config.yaml
norm: "rmsnorm"
rope_base: 500000.0
bias: "none"
init_std_qkv: 0.0252
init_std_up: 0.0252
init_std_down: 0.00537
beta2: 0.95
MLP neurons of a small language model. Each row is named by its layer, matrix (down: output weights) and neuron, and shows model dimensions 176-303. Each number is 50 + 12 x the weight over its row's rms, rounded and kept within 0 to 99. A neuron's up and down rows have the sign that makes its largest values positive.
After each neuron's rows, "raises" lists the tokens whose logits its output raises most directly, leaving later layers aside.

L8.down582:46 72 54 62 56 61 48 55 54 45 66 41 53 49 36 61 51 70 71 31 32 51 15 39 48 50 62 57 47 43 67 51 45 58 63 59 60 48 64 51 47 59 36 55 53 59 31 52 47 45 51 61 66 54 53 49 51 84 69 49 54 49 40 60 52 50 36 39 50 46 51 45 39 61 60 40 42 75 33 45 54 67 44 28 47 60 67 59 27 59 45 62 53 42 73 54 55 66 34 35 54 26 56 59 53 62 58 67 57 48 22 58 67 59 55 43 21 43 39 54 64 49 53 63 43 47 56 60
raises: "ently", "tain", "entially", " times", "itled"

L8.down604:46 62 48 42 37 48 63 45 31 53 53 49 47 36 39 62 45 43 64 43 38 24 77 61 53 58 38 67 55 60 64 50 66 16 65 75 46 32 72 42 48 41 41 42 58 66 43 63 57 39 42 25 44 36 40 55 75 36 44 55 48 51 65 60 50 43 45 55 45 38 32 63 52 30 51 41 40 50 38 62 45 50 42 40 65 44 46 57 29 38 32 44 49 58 50 42 27 54 62 59 73 49 54 46 61 34 48 50 29 58 79 57 57 68 70 63 50 48 78 42 71 57 53 59 44 57 41 66
raises: "s===", "ude", "s==", " range", "ific"

L8.down587:48 59 48 62 36 50 73 41 37 49 48 53 53 64 32 46 37 46 50 42 42 38 54 75 52 41 42 54 46 46 69 58 60 38 61 64 69 58 41 23 68 54 53 56 47 58 36 56 44 37 59 32 41 42 38 47 51 57 38 49 40 28 70 43 53 48 70 58 69 65 62 33 77 49 39 50 54 31 47 42 54 31 45 61 59 48 29 72 80 57 61 64 48 51 43 44 48 51 41 23 63 55 48 47 25 31 46 45 46 39 49 53 40 40 46 22 57 56 66 38 53 62 63 49 62 62 35 45
raises: "akers", "ann", "ao", "outh", "aking"

L8.down972:67 50 45 47 42 79 42 36 62 46 47 60 15 53 44 46 47 56 47 49 42 38 54 61 50 54 58 41 43 49 35 45 67 67 60 60 53 39 19 57 52 53 39 64 44 67 41 77 44 48 61 53 64 71 37 50 60 55 64 67 48 64 30 25 44 36 70 49 32 46 56 44 62 52 77 54 54 47 47 63 28 59 49 39 34 47 50 26 56 75 50 73 52 53 58 45 37 33 40 60 64 51 45 28 62 54 40 50 40 64 48 43 57 51 57 47 45 65 30 31 35 47 69 49 57 53 55 44
raises: "ard", "ards", "ard,", "ion", "ion,"

L4.down948:53 67 54 49 34 57 44 48 51 51 51 51 57 53 34 46 52 53 65 50 26 48 77 42 39 62 43 67 48 50 57 46 42 63 45 60 37 50 75 63 64 59 53 44 49 37 54 55 59 55 56 57 51 36 42 45 44 57 49 75 42 26 42 46 68 38 55 55 64 45 40 56 57 45 55 46 53 69 56 45 64 58 70 48 45 55 45 33 49 62 57 48 50 39 65 74 51 79 47 62 49 59 51 76 34 33 53 45 56 50 43 25 87 43 62 47 42 56 53 54 63 75 39 46 45 45 58 59
raises: "ested", "est", "est,", "ests", "esh"

L2.down507:32 64 46 61 52 51 57 46 55 55 50 59 63 38 33 51 49 46 50 47 67 67 64 44 49 29 70 42 46 22 67 47 56 29 44 63 68 50 36 43 70 62 50 61 63 57 39 55 30 46 83 63 38 57 64 40 56 60 46 54 46 60 25 52 43 59 48 55 53 35 59 49 39 71 49 51 51 55 09 59 61 43 50 52 72 37 55 41 49 55 50 48 58 56 39 50 47 61 43 69 52 50 52 48 51 40 44 41 35 60 38 43 40 35 59 31 62 59 50 63 53 64 75 52 55 44 41 47
raises: "ity,", "ity", "ty", "ity.", "ter,"

L8.down1020:59 47 54 83 59 43 58 40 44 48 50 53 46 44 38 65 34 40 43 44 58 44 45 41 38 56 35 63 51 53 57 29 45 41 51 39 78 64 39 46 34 62 36 53 53 87 65 52 38 59 39 50 36 57 44 60 49 52 40 74 53 47 61 60 52 34 29 34 54 65 70 48 52 57 37 47 51 50 57 41 40 36 38 32 68 58 54 36 32 41 41 52 67 55 55 49 41 53 57 32 56 56 62 24 26 39 68 63 63 43 48 39 48 45 54 50 83 42 45 39 61 58 62 64 49 49 45 57
raises: "ability", "able", "ables", "ante", "abl"

L8.down834:36 33 70 66 42 59 51 34 66 38 36 50 76 68 24 62 45 29 48 41 44 53 55 72 37 61 44 60 42 46 53 47 43 32 33 41 53 39 42 39 37 35 50 30 55 57 62 61 42 48 49 38 61 58 59 62 37 39 33 44 52 45 50 38 44 59 50 53 62 51 54 62 65 45 68 45 58 47 39 53 45 60 53 69 39 52 54 41 56 52 48 52 51 55 28 44 44 40 28 42 52 32 46 40 67 58 54 63 58 43 48 57 58 53 83 54 64 34 43 74 33 79 49 45 70 28 66 36
raises: "o", "op", "ox", "ord", "oc"

L8.down588:55 55 51 49 43 58 49 51 37 40 52 68 72 50 68 55 64 29 60 34 60 40 51 60 51 61 47 53 43 59 64 55 57 18 67 68 47 42 67 43 63 48 53 50 44 52 40 36 47 51 41 62 49 77 43 28 34 55 36 69 54 51 49 44 60 52 40 52 53 52 64 26 41 29 45 29 67 37 54 35 37 58 72 51 53 57 38 62 39 49 28 51 60 64 29 48 35 49 41 35 57 58 63 50 56 56 63 53 39 50 59 29 52 40 54 42 33 59 37 51 63 53 35 47 36 48 50 50
raises: "°0", "°", " chronology", "'t", "mit"

L2.down438:50 43 39 37 35 58 35 39 38 65 44 58 54 56 48 60 56 38 54 64 61 47 29 67 36 44 42 45 54 43 47 51 38 30 48 53 58 43 39 51 46 82 46 51 79 31 55 46 30 61 49 30 64 55 23 40 55 38 62 56 48 45 51 57 52 28 61 64 44 43 42 44 53 56 64 48 72 35 58 58 55 60 46 49 41 48 44 28 66 51 46 21 31 45 44 66 60 72 71 57 45 44 57 42 45 48 67 45 59 56 44 36 54 65 56 56 23 58 37 80 28 62 17 50 60 49 50 63
raises: "s", "ues", "ool", "ub", "ure."

L8.down267:42 67 53 44 43 40 23 63 45 68 48 44 38 51 43 43 47 53 55 61 34 54 50 44 28 49 44 72 63 38 55 67 61 65 62 54 51 22 49 49 36 51 47 55 48 59 63 61 46 40 59 65 35 51 45 50 35 53 42 65 52 47 52 54 51 66 49 64 54 54 61 34 24 61 62 62 67 63 50 73 44 39 69 53 62 18 47 33 46 38 40 63 36 83 30 67 59 55 64 51 57 34 67 65 56 40 29 41 76 52 46 47 74 53 51 40 84 34 58 62 21 27 44 53 51 49 70 54
raises: "ma", "ling", "te", "me", "line"

L6.down165:63 56 59 74 44 43 57 37 57 55 45 50 53 47 73 72 31 45 44 42 49 41 41 45 48 69 55 39 41 42 45 44 52 55 53 48 50 51 54 63 49 41 59 67 47 40 59 55 39 28 38 50 59 69 51 48 53 60 57 54 40 62 52 44 66 34 63 61 38 40 53 34 55 58 52 46 00 64 31 43 54 45 44 46 52 51 35 35 45 47 56 53 51 77 47 67 59 31 53 48 76 35 37 39 57 46 24 42 49 50 57 38 46 53 40 51 37 36 57 30 53 44 71 44 50 39 71 47
raises: " qualifying", " semi-final", " teams", " win", " Championship"

L8.down714:50 57 49 57 59 53 76 49 38 52 59 58 56 42 28 40 49 61 63 71 33 35 38 53 19 56 46 49 49 38 54 33 40 76 47 29 58 48 43 60 46 46 57 47 37 46 45 41 42 54 55 49 70 60 57 56 58 36 32 53 64 52 52 54 54 67 56 58 27 68 66 34 55 46 53 47 58 49 67 63 52 55 70 53 55 56 64 43 56 44 63 44 41 57 18 55 43 43 45 38 49 36 58 51 29 35 36 62 41 44 38 57 53 48 63 43 29 50 52 19 68 52 31 49 35 47 57 57
raises: "′", "′0", "et", "etic", " parent"

L8.down362:76 74 50 51 51 54 66 68 71 57 55 40 23 33 53 45 54 43 61 50 69 22 65 54 56 60 56 69 60 54 44 33 57 47 56 52 50 52 50 70 57 45 37 63 55 68 59 56 44 74 59 36 49 42 62 53 58 44 45 73 56 50 60 64 34 46 49 67 57 51 41 56 44 42 35 45 38 61 55 48 38 34 54 52 49 67 45 54 47 51 51 55 78 43 32 42 45 51 35 43 38 63 75 78 55 39 35 49 48 51 42 48 57 55 46 26 72 63 53 43 38 50 54 62 55 50 53 65
raises: "ing", "es", "ion.", "e.", "ive"

L2.down444:49 45 41 42 47 33 37 41 50 63 42 45 62 70 46 47 54 56 63 59 36 63 49 43 41 64 32 54 33 42 60 45 38 44 56 53 34 82 25 49 60 49 43 57 46 68 51 59 32 47 46 48 50 40 50 62 68 55 28 62 55 79 31 49 54 37 41 25 49 35 42 33 59 45 39 55 99 49 35 65 51 53 49 54 66 56 43 56 60 57 45 39 33 57 24 47 62 48 65 68 55 39 44 68 57 57 46 50 44 50 32 63 44 58 40 55 40 58 67 50 33 31 29 40 55 39 53 53
raises: "rated", "rine", "ments", "uation", "rat"

L8.down432:44 33 48 42 51 40 25 51 52 61 60 53 60 67 50 61 64 51 45 50 41 51 50 42 35 43 66 64 29 44 36 49 53 46 65 40 74 47 60 39 61 44 54 51 58 72 55 28 37 49 49 28 26 26 54 54 46 37 32 59 56 54 42 57 54 75 45 58 56 49 62 62 43 43 68 74 58 32 58 33 68 47 61 41 59 35 55 57 45 31 51 53 52 57 36 63 53 39 52 49 56 49 45 39 34 40 46 43 55 51 59 48 55 24 37 55 30 50 39 73 48 41 55 37 34 43 39 51
raises: "ze", "bor", "t.", "za", "tal"

L8.down440:41 59 51 55 60 36 59 43 48 50 64 45 54 42 44 72 53 49 57 49 60 50 43 52 72 33 64 38 38 42 51 67 35 66 51 45 57 61 35 45 49 52 53 55 40 52 56 68 51 39 50 41 65 57 42 54 31 60 40 51 31 48 45 52 49 61 28 33 47 82 55 54 50 52 26 58 64 49 58 72 54 54 55 47 36 55 65 55 56 56 35 50 39 55 60 38 44 54 50 43 64 62 54 47 50 64 55 28 63 45 48 55 48 49 45 51 32 42 38 63 52 78 45 43 55 56 54 48
raises: "ild", "arg", "ins", "ced", "arged"

L8.down60:58 61 61 59 34 36 39 54 64 42 60 44 39 59 57 52 38 35 38 44 58 57 69 46 45 29 54 47 48 45 41 44 55 63 31 61 34 52 40 58 37 52 29 41 59 35 47 48 42 60 57 55 48 56 66 57 26 48 63 60 55 54 62 55 55 41 58 55 72 53 50 40 29 29 60 38 31 62 68 38 37 50 63 39 54 32 54 73 47 59 52 49 69 41 34 34 57 34 63 62 61 38 48 29 57 63 27 52 43 63 63 44 52 68 44 40 62 74 42 34 71 37 57 57 47 44 49 59
raises: "ign", "ise", "hold", "izes", "ital"

L8.down861:46 58 52 32 60 38 43 29 42 53 48 69 59 46 45 50 41 55 45 45 58 43 45 65 38 53 40 58 56 54 60 64 47 70 68 54 37 36 55 54 42 50 40 47 48 39 50 64 69 63 38 57 51 30 70 77 44 48 52 54 59 56 25 35 39 62 36 49 69 44 51 45 57 50 33 42 41 46 50 44 56 60 61 61 30 71 44 42 43 53 29 41 33 57 58 35 35 55 44 69 47 30 45 55 57 48 83 58 51 46 40 68 67 49 66 55 51 50 52 42 45 47 50 57 43 53 64 48
raises: "It", " He", " It", " His", "He"

L4.down208:32 54 53 64 57 43 48 44 46 71 26 63 55 49 68 40 59 49 51 46 54 55 44 54 23 54 25 59 59 45 64 57 56 50 59 67 23 60 74 26 37 71 48 61 40 63 49 29 50 55 42 41 59 47 66 42 63 56 30 60 69 61 33 30 44 66 53 54 65 52 55 68 41 61 41 39 70 54 60 49 39 38 50 37 66 62 43 57 51 54 39 24 44 70 59 52 60 44 74 42 51 76 41 51 51 62 50 58 70 52 66 67 53 42 49 50 51 27 54 40 57 61 65 47 44 57 63 66
raises: "its", "ins", "ises", " Series", "ines"

L8.down647:58 58 41 53 45 49 47 31 56 14 42 44 60 69 51 45 31 43 51 35 33 64 60 32 45 69 57 43 38 47 53 55 50 45 53 55 43 75 53 52 67 79 43 38 76 36 55 65 65 56 31 58 54 65 50 47 44 30 35 29 64 55 54 38 55 44 24 45 47 70 62 39 54 62 55 37 57 36 43 44 58 48 39 26 66 50 54 61 58 52 51 47 50 82 46 68 61 46 35 61 58 58 62 51 30 49 54 82 44 32 66 64 65 48 59 57 38 53 42 32 46 32 48 33 51 32 34 39
raises: "ration", "ial", "ron", "inal", "ers,"

L2.down1041:54 49 36 63 54 63 50 63 46 66 66 51 62 42 50 33 44 71 40 36 36 33 56 57 45 53 44 49 48 36 49 69 56 63 52 40 29 66 68 43 35 42 72 49 49 45 61 56 47 49 44 38 60 37 38 24 50 64 46 23 37 50 55 53 45 53 45 39 42 48 39 76 50 65 57 33 68 25 54 42 48 55 76 50 54 41 39 59 50 55 50 38 63 47 47 57 56 60 65 66 29 30 23 55 58 49 48 63 54 48 41 38 37 43 40 50 41 53 47 33 43 71 53 44 61 55 54 56
raises: "rift", "ies,", "ys", "ies.", "ym"

L2.down1008:48 57 29 55 53 47 47 49 54 55 60 76 35 42 51 61 54 48 52 50 49 40 57 38 44 43 67 57 55 26 41 50 48 08 55 50 50 34 55 49 68 44 47 59 65 52 39 44 65 31 55 38 58 46 35 50 55 50 40 45 44 44 45 43 52 29 59 44 46 49 33 75 54 46 41 50 80 54 46 48 64 16 62 40 46 57 63 51 42 39 37 66 73 58 49 43 43 48 43 54 47 24 54 32 30 62 50 47 37 61 60 46 63 39 52 49 34 43 48 43 44 65 54 42 40 53 52 53
raises: "wo", "ribut", "rans", "ropical", "win"

L6.down881:37 65 64 58 38 40 41 61 54 70 57 32 72 40 74 52 58 66 58 57 28 59 63 64 68 50 57 51 64 49 58 63 40 47 55 54 43 73 57 47 80 63 40 42 44 50 58 60 49 31 43 17 51 60 59 60 70 53 57 52 50 74 62 48 50 20 43 47 76 37 35 56 37 40 28 80 49 54 41 57 58 33 42 54 35 62 45 54 53 50 43 46 34 89 54 58 60 62 41 61 53 57 28 42 64 57 42 58 25 43 61 22 62 43 19 50 61 45 57 64 48 71 44 53 31 51 60 64
raises: "ia", "i", "ich", "iling", "ig"

L4.down1053:38 66 68 48 46 51 45 39 60 42 39 73 50 64 55 81 67 31 52 48 69 41 44 39 62 52 44 38 59 57 41 23 33 54 50 39 52 39 45 50 51 35 53 69 54 16 43 49 37 54 49 42 62 39 42 60 57 59 35 55 30 73 57 28 59 56 72 57 26 31 49 46 32 41 40 47 45 58 61 28 55 40 62 71 52 58 56 56 57 38 47 59 45 39 50 53 79 54 50 61 46 33 45 49 56 41 41 32 53 29 36 44 32 55 31 63 62 62 45 60 64 48 49 52 30 49 43 67
raises: "ve", "go", "ires", "fully", "xt"

L2.down1114:39 41 62 49 35 43 51 44 31 65 53 71 51 71 33 57 60 45 87 35 68 46 65 73 56 54 47 44 66 59 54 67 61 27 54 45 46 47 42 51 51 60 43 28 49 40 52 47 53 36 45 45 60 38 47 54 40 78 35 53 39 48 33 60 23 60 62 38 55 37 53 33 62 69 63 55 57 63 59 54 33 50 56 50 45 45 53 48 71 32 49 46 32 61 61 55 52 35 57 39 30 64 57 47 52 45 53 60 66 52 44 56 63 42 67 51 47 41 47 47 32 59 48 45 59 18 79 60
raises: "umber", "ational", "ature", "orm", "ative"

L4.down226:34 45 61 47 71 36 75 48 45 46 39 56 49 50 35 42 46 54 43 54 57 57 53 43 61 55 41 51 55 40 39 52 66 43 55 55 41 38 47 30 39 45 63 52 42 42 64 40 42 52 57 57 51 43 50 40 56 71 35 52 57 62 45 51 56 39 42 50 63 35 33 56 63 66 59 45 52 52 51 65 69 52 50 51 48 59 53 35 47 56 63 45 34 47 48 33 52 50 66 53 53 48 66 68 42 58 39 48 69 59 39 36 52 44 25 28 57 35 50 74 57 28 40 43 54 51 64 47
raises: "-up", "ey", "ey,", "ay,", "up"

L4.down259:40 38 55 60 58 61 47 46 37 63 30 47 53 67 41 39 37 60 17 51 60 48 30 51 59 55 58 54 42 49 76 68 50 58 62 45 46 44 70 45 40 44 42 40 74 47 27 52 37 61 43 53 55 33 40 44 48 38 26 49 56 40 38 57 55 44 68 53 42 46 69 46 48 67 56 39 71 37 51 53 67 58 39 44 66 74 35 48 50 51 45 54 33 41 48 59 40 37 54 39 46 29 66 50 71 71 54 56 43 38 34 66 36 49 49 32 33 61 59 70 28 48 51 56 64 38 46 51
raises: "ends", "end", "ues", "mit", "on"

L8.down1033:47 66 49 33 55 44 40 48 45 58 50 31 49 54 57 35 55 35 48 42 43 55 31 56 44 73 39 36 66 65 46 37 59 44 50 63 47 52 67 61 68 65 45 56 58 39 54 38 62 34 42 40 45 58 28 49 51 54 61 51 45 52 59 33 48 44 55 34 36 48 59 21 45 56 51 57 64 51 45 40 55 43 53 39 76 73 26 41 63 50 41 60 60 51 61 60 39 67 29 45 46 49 56 47 38 56 43 65 53 36 44 69 48 75 50 55 36 46 42 36 20 40 51 64 50 61 50 76
raises: "un", "ue", "uns", "ion", "ou"

L6.down645:23 44 39 52 49 47 64 52 48 49 51 42 59 66 74 42 50 49 37 62 31 58 48 47 48 49 74 27 59 35 57 50 37 53 62 52 49 77 60 51 49 50 37 61 42 49 60 67 49 64 32 69 44 50 55 57 46 47 77 39 47 65 52 28 28 56 36 54 40 24 41 56 19 46 58 54 46 66 49 49 60 45 65 74 43 53 62 32 73 34 55 43 53 60 53 49 49 34 53 48 22 40 34 65 66 37 48 66 52 50 80 81 61 37 52 62 51 59 54 74 59 43 41 52 17 51 72 67
raises: "in's", "in", "ini", "ship", "e"

L8.down415:42 40 78 70 50 42 43 48 48 53 57 43 81 57 34 50 42 61 46 54 38 44 55 35 46 50 46 46 38 57 66 44 45 59 70 55 54 74 61 51 60 62 48 53 42 40 40 62 35 36 49 58 36 56 61 49 41 43 54 43 43 30 34 57 40 53 45 30 55 48 59 44 67 53 56 76 57 56 45 57 52 40 31 74 50 49 64 36 52 57 32 54 64 50 54 47 67 44 45 41 41 68 62 41 53 42 61 37 73 52 57 57 51 62 47 44 49 65 52 40 63 58 44 61 61 49 38 57
raises: "aking", "aker", "akers", "ages", "ake"

L8.down90:63 64 59 48 23 39 56 43 70 68 36 55 50 87 64 41 52 58 73 34 74 73 37 55 63 38 42 49 62 56 68 65 51 53 57 50 50 60 32 71 28 40 44 39 58 43 44 55 42 37 30 43 60 56 28 45 49 32 66 45 52 55 68 61 35 56 43 52 42 57 20 42 64 50 34 27 56 46 56 35 50 51 43 19 28 43 47 65 50 56 30 40 45 51 40 52 59 70 61 40 50 76 50 51 51 61 50 31 55 35 67 64 55 49 66 56 45 49 80 54 47 20 37 49 29 51 32 28
raises: "–12", "–9", "–17", "–10", "rew"